python train.py --n_layer=11 --d_model=512 --n_head=8 --n_kv_head=2 --head_dim=64 --d_mlp=1216 --vocab_size=8192 --activation="swiglu" --norm="rmsnorm" --norm_place="pre" --norm_eps=1e-05 --positions="rope" --rope_base=10000.0 --rope_fraction=1.0 --qk_norm=false --attn_scale=0.125 --bias="qkv" --tie_embeddings=true --parallel_block=false --init="normal" --init_std_qkv=0.0225 --init_std_o=0.00479 --init_std_up=0.0225 --init_std_down=0.00311 --optimizer="muon_variant" --lr=0.00707 --beta1=0.95 --weight_decay=0.019 --lr_head=0.00417 --grad_clip=1.0 --warmup_steps=200 --schedule="wsd" --decay_fraction=0.849 --decay_shape="cos" --final_lr_fraction=0.0 --batch_tokens=[32768, 65536, 98304] --seq_len=512 --doc_mask=true --train_tokens=559700000 --steps=8604 --dataset="wikipedia_en"
MLP neurons of a small language model. Each row is named by its layer, matrix (down: output weights) and neuron, and shows model dimensions 288-383. Each number is 500 + 50 x the weight over its row's rms, rounded and kept within 0 to 999. Numbers have three digits each. A neuron's up and down rows have the sign that makes its largest values positive.
After each neuron's rows, "fires before" lists the tokens most often just after its 100 highest values on Wikipedia text that the model never trained on.

L8.down117:525526452451425532434524547579526492556530470560506464523504491447470519590452405455434524532494570428529481456420484424536541504571493536552523290440508456562479453523536493461552466515600558440414517555539548489403492550561469587477534497447443538534460469539403549524590530524524533487
fires before: " by", " as", " in", " on", " to", " for"

L2.down598:476538485541502536540416453471496475516484447525440473517525579417479646484542494602552412491489552487513534517491448475578462440469457402478567488515484398497453480503592487581599472466506543541510549491461513454414453540536533505494489421521515513483595445451473419456507594446555529469
fires before: ",", ".", " to", " and", " with"

L2.down1039:525437492493491429488469454488484481544551577499499453545574448443406452505548522476594444538450379547558559513483423411549476431503457500598471557522487566564483451447494519506565539474513551497429444496489574546476612472471572482446442560556502467542493522580482482501500444402520429468
fires before: "-"

L5.down162:512546553528542430470506487513509497468521457548451495458563518409437507523465501570528549466570485469461554488433544540457439505500484460591383419461502530532522513451454476494557547451526479518495550487458464483522565488487506570455558536522533580459490427496467454536562508470446477553
fires before: "="

L5.down878:437557561475506457503442474475619548421454474597487495447524453443510531450449440478491492557526464511414560480421422525571532597455420451533469541545534493558391409550520575486553493391507456546432452503605475502450507484478495528538484468629479564426559425603479544435480460542514420500
fires before: "S", " 1", " 0"

L7.down327:421485581497514473509568522470457475498520565494532515461444465528580529556480491461441466556612521435451530484497481501556614500461511502541446344473582517500538463545545433437601500555527505483483513509532512517436478439531524427546561524466431498507518526567481603535533490429620507547
fires before: " by", " in", " to", " on"

L7.down504:477406453494426485578423434482547440470532473474505438560453498567448487379475503499530441481578436427402458557487508469495518560498490495475416408536542567553486534576534608565605472483579519487503530508472538478499536484476560527471507489503473624513379534401447438498516454545459419441
fires before: "'", "eal"

L8.down1035:429428547410510593567471549478529486607500461444623437497540512465515588503492471493591467545440627462370438518505497451478505556485505457529486571452376550492466494407640563559506588481502518490408513567465548440561534434442557599525589492423449519462549522540538492506619460514548554482
fires before: ",", ".", " in", " and", " by", " on"

L2.down800:505531508503514488499393529524547450477551550439523464538515472438535538515535492538466516544462494505509480440455507513431464396470476521485529490501530498538457540495563488500437490543447497423509469530504443483545515466595467465523411552566368480613463526541544558552512583438480485600
fires before: "="

L5.down686:460479475534516492476484491555376487522417483452484512506540571478534645475500439545534461452498445394492426453521535582562587441513506511480360492484523442480548455515472459421526452493463526482468557512501516555474517470635491555439496548472411513571569478483449486568499434530533437542
fires before: "=", ":"

L5.down1083:461498551520397567474465549390477493500546463489451507487587453519472489430485512518439455511521524507568463571460499466536548550431522594439611443587470504538474459543521499567440489528459501526478491415430484551589540486464562570527582521506398463450482376399535443531531575526451516412
fires before: "s", "t", ","

L7.down481:479515501504542571417484486464543500518454492448521455498523548419522489510506460478441448463504580552416524466476402572510527497526548511406421600604460457583533546480456465531453451470532534560541474550512439485469521465493522562399607427573446526554468462441413435503526440451517473558
fires before: " of", " to", "ion", "uction", "ing"

L8.down235:447524486514575452440462529546433589530468532488500393413480478472521503445620467543468469492497514484412549542415476458430419475456416551388529358492466564464438432472561437511608430523403459506478577405415499528479525482426480458569430565591536512625506547544459556522431471509544427587
fires before: " -", "-", " of", " the"

L5.down206:495500533464477409429512510469452483509501506443424324443473502514510497467463575455536454545497514525433426496504492465487478423542500449475563531534492572451514581561461555492585571484552536542406494550527455550592512497605424450591522467525559454539535429525517601530526441400502438461
fires before: " He", "\n\n", " In"

L7.down949:397467469460442527507596522493470478479481464554576519472453455497516556499554575514474514528534516497500468529541532432506588516505569485443516459577445483522489509438464574534461436504464525498617512491468519498504515444539527432444496617440463477502481491492477480579414463465509450522
fires before: " (", ")", "E"

L5.down969:445499461590541447533494555541651503463431464437441471531446550517464443595513576405509439527487499521503540325501507406533480517562483498488560616491443493611569455516529520497438412435465497450507490537489488429437639434448403419421505500527461477518601627517528488415426501459475481474
fires before: "\n", "ti", "ed", " 52"

L2.down360:450448479452545447499517452477511493466501462565618489466526350455405528496399436431528593506521621457537564486598518488473556436564478484583462658582484494451457501516472447468526480581394514499431509460542527519603415499484477500499563462458456555571504504540485507514538445431438414548
fires before: " |", ":", "C", "F", "ates"

L7.down1135:535504446500654551512452483548526470472552581543470475564513515390492488523552560523460472492470578577486458507473545529462540481568490431504481558530521577487547579490523423563460520413589546484540476433508536459518493574469533519433466533498520542618495430492477483495471447456500530592
fires before: " a", " the", " an", " of"

L5.down1184:478573459486501443516479533457371381491532542492445541488552426502609485401539422561445572499417475456456491493545499402501523486413548505459529459550380541457466509443551528545465455440435506537459551492503430493555491514542570451419511523502558499466551560519489528535539468563494493407
fires before: " (", ")", ":", " |"

L2.down388:441463553534424425435523509479545567534465437525458507606468611511485565451474506400543465454531487558551469467533481431544506454522465407469455422508425528550514426423425421431562502464498546433490613553437474480503504496522558508536387565534522440492518581576520504487469567525437479522
fires before: "="

L5.down1035:466492466500607491570512502562505490489571542463449564483569464543529549409546537490603537451510495567535460483579505464451539500510491485490486483516398381511484474419541518545563466508558550569437449499416429449525473520630551459439498517633440503518427583441460457494581502502533531470
fires before: "\n", "=", " –", " (", " career"

L2.down1090:445438513588462490517458452468547562472491484510420399568549560469596486522504452462535424455487459453435515548481472474497460421486470476492499499513482413479495436464498455490453399559565537450500483402499505535466443556547531435499423516463415516475488497518538487451602465483529546545
fires before: " the", " on", " as", " in", " by", " for"

L7.down571:471433465576450618505506543467450469386385479606550490577571504534470449521401574499567481567545523461440505580498510521423454531558440541489481502637554458497495467572474485517527504551515447575582503613466558517510568534541435454541451556513423502496515475493439564454519451541526492545
fires before: "'", "–"

L7.down533:527554584481572400479436546478554488421535528430553574502489508544426549434579495569527509451487391541453440496531388494437546374486473567438474556460428525399542537411431517476517495524440428514509480476496478429555474458499491572562507536546536485539580329410475519571438532466578470445
fires before: " The", "\n\n", " It", " He"

L7.down514:449542506475528474461505406462475538533456511471594451504522548486462510518515421504485586547519423488521462358543474600473502508526520459514465447459489510485519512599478524408465528519526507398484470506485533462580486483587554580487507554467585515447452489458565522565539510528395536406
fires before: ",", " the"

L8.down698:508538600440470468466475486552506495481441653500483487493521511415547480410481506470490415514506566516495595546461451489385462391602581485576515685522543476455521458475452477512475496527550490508530500496560415448576510398449482521558404475426476471482502499439441564482438437498491509522
fires before: " that", " the", ",", " it", ":", " to"

L5.down446:511561506573601498451563538486496520447499512510502526544455567343488503532482554445559455475492516503464530535394532530456452574583476587525551594405489489584525569455588517551445420506469542486516486555536529568446447509462459506467581474483488527562498574435498477407566490477528440554
fires before: "\n", "\n\n", " |", "N", "-", "."

L5.down780:528543466505539536560488488509528584582542535523488569507523489580521417556593479419497524506516509531481534540557516520540491558490504481461566456570572569531499540516385424517542565550475472493472476559500478482588390541425492620507445510508576537519454538543476472535556459426509576532
fires before: "|"

L5.down597:630472461504541548478550509474562519502533541543439535465559487554562557446544497505545475501458576477512515594537505491490509512543497425430494484475533513537464454543528492470565483491514402535460634532454437467453511391482420523468499477415493521532531513456517489572452595436420406547
fires before: "h", " M", "″", "′", " |"

L5.down409:550501444554477487470554544482492482505462539502504540605481473461511459484560538515471515505500487537502492541507507480593458532421364499447496435528497493457447424522536425465380520451487537452464449545502471533500517450542431547497541547459448410510451459482561483543488485472531562488
fires before: "-", "|"

L2.down333:570577495548551404470515468454600382517494505492531502467472487535530561470537491505433515417528566510459515542561485492500492512504404506427502516424490569559616512469445487502575488567436527519442437492474445463521528519525436454535501465480523493514481532409484595519548519483492519494
fires before: "="

L5.down112:560509458544543477543473464565592530498401503474442471489501437465539445431443568478429493523423502547523497482551550602470558514594434496518512517474426468439449475554532451578505466553551540514465497584540518537553429508511553642567568464465507503517524544514595436644552521587565420513
fires before: " by", " for", " as", "ed", "=", " to"

L8.down793:498514518529530498434488522527428562483507581576489520584508473454476488504518515468547509441503489510452499513499565429420532520572415562507585618477537458405494515539563472450409572503540446560602452463379546425511466477515497476476530560596606508504445539509521480503510471473479518498
fires before: " a", " of", " well", " the", " an", " part"

L8.down406:452545575428453428463531485441560484525448413473449447539555541535509471582539602402509503450395524573442503539510527499490512545646574489422533521495506539517563395545444460557446505459562414503397482532525531509552537520513452491504523396469547492438486548555481490485499503474514517539
fires before: "-"

L5.down1167:566580526523569421467541443525520596449492543473489451417556453482423545550532445472565373464500486511467532516531469476466483530463475479490466560509459413552491476574425459525490480526516509467574491507564462532484469530504481447527498513543385539522487552477485461553411523461494500449
fires before: "y", "ti", "ing", "e", "″", "ón"

L8.down262:515470548559439469553415458443533473583496493523486470518492485468487596499467412561563488484450451514417533517551499534478436554499473427511547578446485531533531556493575515537521545554478542547540495605503565552584532463522495442519583569527397538479488538467500519501379425461509431481
fires before: "'", "–", "-"

L2.down316:592513548423464519473501520462473431515449326558441486551565392501543498593527548506536490460504486489467574543478551458538519437480556551529544493520496507519550528393478553601499476498481507445491454461550550518568434471555445506411512530521483547501547419478441473614441502483474415459
fires before: "-"

L8.down971:464438459579545512526456447545462521465542468485547560396506467557543471542492473407591516471563571497536511474613561476453500585514523479479530405472478483495475562479468479492541480529509485564544457513584513561517537500467581456452478531467501493538498558454510493526484556485478563499
fires before: "\n", " |", " information", ":", " /"

L2.down768:541504488499495429521598482499493550467529572536358469498503518503495484529462476511505470535565585506606465499499438532573563499574541424552503448518489609513546505513390462511555510505487419398521445435419494449490531449558383525433446534445630560504524513514528554462486473475558459524
fires before: "s", "que"

L8.down1037:463532585541465473471506539488552494542497479475462576449475440395487472559524481576535416600556555609610515580494567525484606502440532425552520532581474518471547458551481594531396489468553437554553468514529464497466458468457507556473506511459503535452504434503552541446447536450478484517
fires before: " |", " (", ")"

L7.down491:406454497470549599545507519439505455476584537493499512489570462441482463478340476496420534448503409500411439459429494431547507504535458440508479422441542440482596564509474412600489509560523613506505566464544402522439498594472586396424428496498579521544480519406469510510510467458462586493
fires before: " to", ","

L7.down493:535580490457514512500503494462446502511501566503482563511572603528524439554478477493462485550430591604521473458573429585478488526502466458461539410615517474558509502489557448536488463504508516518563530498522447528476615426507417501520448544626622420503421507497499501533508420560549487371
fires before: " of"

L7.down368:508600525475481417530494513558424487440468460510498486426589458471498533478540448481474530538428500487487545485516433470469512462563552536461495594516479551530536516522470478503475508510388612524485496487444465560450508493519444543407499368521501435555409428425520518465486519458489454454
fires before: ",", " that", " to", " it"

L5.down601:515469454485561512431518486588596519592578511523540508423554466460496517528513516507566490489542480433491363507483472543395501460486429466574464440478494560499446464429461524487472547491521557567525405493604497510433465523488461403451435497459586457594510623495453569556540438431480532508
fires before: "on", "y", "te", "t", "ation", "ction"

L2.down350:390485561422448539520523461528493544470566507455553442458560514458515520549529534446542537498501391468505444500473398447519505406551541513474503413441564494500403515483448567522522534540455505433504439506498451431476506430526532492435481566522474576524491521527443422560588481546545467527
fires before: "="

L5.down916:523499510513584501496447454596516501516486474533532461480526489521489487488492524467474569425536539508473537478561479534534407493555454579435410560512535480472399417475466461485453511502476444567513498528457531498477515396482505498510456519434510532480376478542485477544514551475517419524
fires before: "="

L8.down560:526491560516548439443507498464503508494592542523509489574547465548532443580502416462527552515527501548601497535538457511514563510474483481454532415459455474533545480384434510535509487451402426506430439500493496462466496484458531460546629570464539575525483545576541516382504506548551514539
fires before: ".", " (", " |", " /", "ll"

L7.down194:446511465527562605407430408477539562513470473502483498540409495551538485475629487508500516461578433514471527575496518486512445492610503542446520611526521490554501445517440548591458462562516505619502554597536481489468412483554487521526573562445460481522473468500477560506563550533451550523
fires before: " as", " by", " for", ",", "\n\n", "]"

L2.down400:469550458494577471552479614523473535529503522553551597535528549462524550455530515432454515456520523496482457493427541558609578525451559541672431439431524570390541433390465453563457535439553591406531469552477431529467517419490420465606471464452433528527524587558573578489480481404487585490
fires before: " a", " an"

L7.down838:516509583537448590567464508453501503513506506546488501506531450533522475557521542489408570425571522493472528464513495517476524453558520427479457470416531457511517444489466449512446519495460499582471563450476492419413525522478447445604440523575484551433531468485555446549507393522489482467
fires before: " |", "–", "pp"

L2.down253:500425529462515519447498508483449485470536487518520551420542513604493405534434567575395517505490520539498506507525561442486520531478494478523414452479482437545553488526550500486465473600469548464485581481573454538495496581521526492566534518558524515505501540467641625580470545425551470522
fires before: ":", " 116", " 120"

L7.down392:468511567478457452492506538554491485493455587445506491470500454479536540530407508510473484433504565445390466496493492573519486476427500644507517601472502513476457517425460449549487419490504519584608445400575467471523465418513597528505512444413561455517452547525482501517538587452554453516
fires before: "  ", " Swing", " of"

L8.down639:443462552520558494478434510490511497430512530491628470416558564533516480504518498571491541519516525533475467458489524563546395532541505450528433464443576510475461438539367447488530482474580616494520449425481535367382525461442475453472487476516466456444455467539529610511480446502418550461
fires before: " in", " from", " on", " to", "s"

L5.down694:473457550469591587539580418514505555653488475528429573541378555461540514438471532430543549559475542491593562550492593520553470494526495461442438603484569440482513456385487549497570522480365482550540507497474468557481500511397557505424535474503539498604469479472568553443588556429490468436
fires before: "|"

L7.down256:528526505416468431468498493489500576473457582450432495546463451432518395527536496529525513480503511465431559470522515561597579527393379599522572419465461508483489432549506537449453499479555548507463594544462502556436512469497448455569485411526604547579459584699566442494627449502448469602
fires before: " |", ":", ".", "dal"

L5.down418:614536532489419440503486523535531457420444488534542572485454497468569400420428503545513593446527600476533567546493464485457493534506387591483492622460510602464484463491406506544437527561590519446645440509495463520535542580491537520425557589566435509474487565579491399548489523536549419526
fires before: "on", "ve", "ons"

L7.down793:540539513454462453495434522610621464521445554387478527472601489483511485471521501482508536456497526546539519533519465556466578512447468514514528427556470453460564500486570466533532494430488569484568436445527538491349468512424442506427494503486551500420483564486474502533532500483567549562
fires before: " =", " and"

L8.down309:417492390482500460447455528426530490535468541539481524516539529479410559529456505486461506540571502431466511512519520447543435510468482583484500241453511553543527549559512522556503493476613475538385467540519451536481506511625547540514507487583448438496508474458524481552537485437388467512
fires before: "-", "="

L2.down180:485507507560510574529511389528481544480507585492535474510561437498508466471467531566510491523528509395455531457498474491487499430555418552467471484469534558466391588467535477436438429410562575520440502561460479474486496432511619581515422472514506486470504534461479556532449442535521543562
fires before: " the", " he", " it", " \"", " a", " that"

L7.down637:487515497549523475502509522579384513538466586503537462457520517487524521452486560565527514407541628510475491425490467431535438439565518530566462471403452551521545522442508431540565455486502425668507421523475485517515527509467590484499436521421495541463545468467546425436445494486448556497
fires before: " \"", " |", "."

L7.down146:521551562562476495462508519473498459496554431463552557501442553523523443486428529443459524544490540482490441488591484487512403526502523430606463551588487516658504602521486618381438560531522537509499477447357521545564439512566445493521419526421521610527459453569465466601602559518467494460
fires before: " the", " his"

L8.down933:503458565427521434533518509662447483492461521456486479456444433503404552562545479482567465393428510547455477530454498564479496474442383490448442699494558470469529559481458440503529567547420537487445537587586512473490464545405537539477522505513433467511491577452542540485480455479503625508
fires before: ".", "  ", "″", " +"

L7.down1159:514482491496514425502389557499465486510456498580504529455478530464523496509507564557441514551408495559521505434557523486479596540414574514440502327500439544540449408524537460567532459467564517451506455505576517541399468488476577504514434535525472493444502507380515451493556476552455533550
fires before: ")", " (", "E", "W", "%"

L8.down1054:448466495532469462481498443537464562546556545472501476562408502521522610616499417399496485494539423568463569469598520506503539412474554534550449530503459485523479550447470584519464515567463565441544523460489416532502538516481537483435504594454494507445482422508534577600420414527599535489
fires before: " in", " of", ".", " place"

L5.down1071:474534420504478455625511430568585549409488520416459595439460573478492565546527536396503557507550574486489538484517535462552470572519413521461564437508559557502599475514563638435464427579444483390532442481551553580446462387467471510482519545508552445553547562420486524535413563510445481451
fires before: "|"

L2.down322:510523595499527534535559510520489515499447428545535532550583481404603427465591425396509510465469494426535531477463568519521487432534522516526504605453530532540506472498402493571473554433528378537463454545535551458517539500620552497471489514541525537543496462434466531621427541449480453463
fires before: "-"

L5.down165:441446568561536537522482436589456558555485513505430458556536524516457500539522532480581504454543471484536569612535469512524478483485479528510465414507562532570517557478559501653507506494529536491465531464495478479521516508501478469525571476515484502579501519543442441458487482503493479551
fires before: "=", " result"

L7.down15:413480543469406535460519498475503543469562470479522475498565369538585566514528520468505539384479525425469502545540521504470445583509463574431556622522487528454597519559433497400449597544438530418442587432558477505568528574505416383517560502478485516539493469478516498499392478499494500501
fires before: " |", ":", " time"

L2.down846:506469556434567536441509459465576468539495538447475436512565524446476532498440454528515395626474512487544503523451465540512498480480524475527527532547475526524472488588586542478545472658487442470547405502463509560442585487435496524581489432502500531508498594543444515596574455515471498539
fires before: "=", "\n\n"

L8.down1045:640522447488581450594463547527425584513491488540519501470515548547482477471495495510541499546642471489472474462486615400475464495506482514505473722494415493534505512485505484592485472386449493531483599488518484458419507449484508477505563445524456546502523552553446506496572459562488513469
fires before: " |", " W", " L"

L8.down822:567458506562475451464408515521544537472520475559455513455518565555502468542427559475453545441446582516462551529546507484525482434422514496539539481503465476460501562561454449430578471427381516482482509519438441491528489446525483559482442487476431504492568465415513465544545529471517404435
fires before: " |", "\n", ",", ")", ".", "z"

L7.down501:500587567555525448472458469505468537496438487467555501555484582504460563493647523539486502450496468616417520432460451581490566414462423471498563594522421467506599505506525482534490552513480430500465516467449448435476519505508548468496516513486513443566487505532537561548470493465527432498
fires before: " and", " the"

L8.down826:495529560529506496468442526502497432477510581461535488493454584465567498493550420462493464516521512449475601524496403549558506421423605514569525423420492504431533455485449459397520528470566609557420555567495418544501418491478517548497553520495529583529440520555418483583513520470593513557
fires before: " of", "s", ",", " and", " in", " at"

L2.down489:397513559420530581564491493552447460434476422466522434618521577512508547348573474502475578530484546505494517513421423543519535575460508465475545373457479535488395458409541510466462465452539572412502455451501484482582526459464451529504442521505520466565495417454448532539556439437457507501
fires before: " a", " an", " born", " the"

L7.down317:398476507554528444500475544522499473514502415539513424519440483548457473454483464453470456557407611504494556525430567450436497479531488479482527438475468578463547388552524472566505493586513487526517523391472466535497495539537558458506546590522535541397512445475513480463507474545509620513
fires before: " to", ","

L2.down351:454481501468603441532512485467461471544557453485507541460486543549504531502471515501443539487495594505519437506449466422484491452516461484440603423469496424452471548400506447461445501485521457513512373533454505484440538565485475492471499389533501469437466508539493533525407582417570503439
fires before: " the", " his"

L5.down1005:432493497490424488535534501549502487518493531549442485378494494539515521421542492450495396605491498455481477470498534606497516549645541576520512507391415518574590489553493541551478390501496482497543551457639479519432539449504501557430487536590514398568493532443477493531545557539466545495
fires before: "\n", " aff", "  "

L7.down581:570441430507483493525532500505545514503474502481537463505541563558464539468311502594548541515471498502533439488544456531473546537546459407464563464560531436515498465549558493538454547485563476572487490545501438497489449463503443550436481548448482508577459543496579528428524547507463451646
fires before: "s", "-", "|"

L7.down767:491409494460416444522459564507519557471521494442499546538490483438543503416448480420514530488550576424547465465548512482485478584497471550640468348547511550546501503422432443433535580425505546481440491429486510501481486506463546556483553554529517533442459424513542453459404500426495583574
fires before: " a", " an", " the"

L8.down361:485487538444424524459590471503553608481510484552491488528568445419524475549515551461609509484511560489420528437506529522467432490494502586559445512433432527624560473457516506545479515563547580566636490498477547430459530560500462429465498532479501497456524431481545590415438545602455504512
fires before: " in", " from", " a", " on"

L7.down654:534463431491477556580434465517591476523377523480485563503482523596459458610505511494508534416504475531482533491477442528560463420532471521465446480496512700493531516535476438505541488447443477530463481466517493575529517470528530537536621419495459411516443509548479548484508449456515461515
fires before: "|", "-", " at"

L7.down825:468454404517496459514590454404482480417458518511517506459493421527467545581495517523523407612481338473530592573492512410497544493496531540513431466442535500568464547592420514504511513539456570617507523558482438477398537480452548395494484523480476509516522451451435491504481540377460475496
fires before: "ing", "ed", "ón", "s"

L7.down766:503535497537414513522521516480525422489512444479592574505573478520519447399471572594517513485537462482331477522497452467541490371548502453493503592542565488487481487466534489459523373511460453482529553533487469451504511530594529522479537504481413569547443543455439464560533485551495524546
fires before: "'"

L8.down294:422469503483541487426557450490446489500527551501518502609562439517471473588517543518435553537536447513444502432495587456499493484467542494473468617576471512520562466468504455472581538401427621479464566507580497489530511481640593531448541522491479508604536446490470469526520474405504500564
fires before: "\n\n", "="

L5.down1187:501522568438520494459454490492462530505490547418504495459507474489527531598546481486557494451404550370449449565534480508471520504536564523459478492517433470510491403436463438550488483470476437472580414527433498473506493543437560529386467540535522479473557464412494446485501509494496543543
fires before: "="

L7.down740:510579601583493627444473489575508497537483467471595438381512490512575454498446497453521456563646461413530418506472546469503449503421474536506490501480528515588591440437537436484563519425498465444459482535539548413584527553470542515563540481645486508588513569519537492477604502503403554450
fires before: "="

L2.down871:555446565509555558476481455537505629477565464510610522557486560498524488421430506548535593422515485554560515506555520502476497559449481433513552465425555517515518465570466444663510535506563541499564527558498499416499499578532474460556584447511589585542573518445396495532523486494558502511
fires before: "|", "-"

L8.down847:464504448609554504535395424497430536511469558506466440484440550535547545529552535498489477456529517501509509547457530503478510466502510476530467347635464530343502453505474595518408532469439495445476449576482569586488453498497544500451555542498443440453506485495513451497614538493486497613
fires before: ":", " |"

L8.down907:519476503425518528495508491454486551534545546579442505474582496508457565512568502553542456448499480423557587495559568533564707570508449512539441539526521609480491515422471498572452520467450502571548461447438524552484477639494474467494517594502507481456487433390461460552525460607536421537
fires before: "'", " |", "′", ".", ")"

L7.down897:568519521471469444540472499484497486494568499471493483556574515479450551487531404478493537565550523576517567582460494516465473506509534433611428492472531549481546514517544530503483569475553473514465492551456457511515455596508542465391551510527462423487545461518544578497614466571492512476
fires before: ")"

L5.down119:494503490455497466490444491457491569470509513459519528578529569494531525474534503518582529549506576446471430498508564563525555487461463459452461551472483372585545580508546482473541499539582418512494515495543522428478472514511468511555433530462465491455499476460408530493528506556445541452
fires before: "=", " the", " his"

L7.down1073:502581451471498496427533479508512492421554514575485482434472579495403489572514538584553503481579613440506510542558468476466415480481469479409416444453515471406461508443475512386485436613555489461511487554499482494446560510539429544533591524458536456437514470437459451545576522467483499481
fires before: " an", " a", " born", " the", " also"

L7.down458:461486437563545473453632533584511513517514481410415534487432493595485542539527521460485484372447438449413388544494417492489374487588460486552410488498463505544430497430537588493542545459574545432543499465387459567607513476405619470492542501467558501516564534335431596480487506536474483561
fires before: "ti", "ted", "ble", "te", "t"

L7.down26:521476474472463453513506521468561522612570594399507519611487511463519458536455518519514432478505557476443513547530510499482406414443510433490488539495567564402432548493506431524525423490549424570437440535561526547427541480541458533509560482526482452416410463534428443498550413522469413323
fires before: "-", " -"

L5.down1135:486596558568446518479481466395517574445548556492476557464479426564477483459528467561465537486487535506461586451356506596500538415443598484444555508521563567450454452506515548446456529516449530487491489586416530519486462416514516516466530446413509443557548526517487586523520589494424446506
fires before: "S", "e", "9", "7", ",", "0"

L5.down1160:477446437412439478472511532472443494455496499486478410527480420480498490443552397596518523571585465515573529435531542461499526533471584498500562472506488552554575535606513509475544528499487466524532564451479497470550490426552535501481427368514501529473453459547522569525547524468473395429
fires before: " |", " of", ",", " in", " for"

L8.down895:462515511548478521394537584422518480493454505504447480498449468451512504525561471419547504462427467493490477470487482469502452481474388473450443448403407556472478501499473486583582522568584446416491526473512459535535545602524492485583551608542520522627570483407425493498518528543474506543
fires before: " -", "-", "|", "–", "="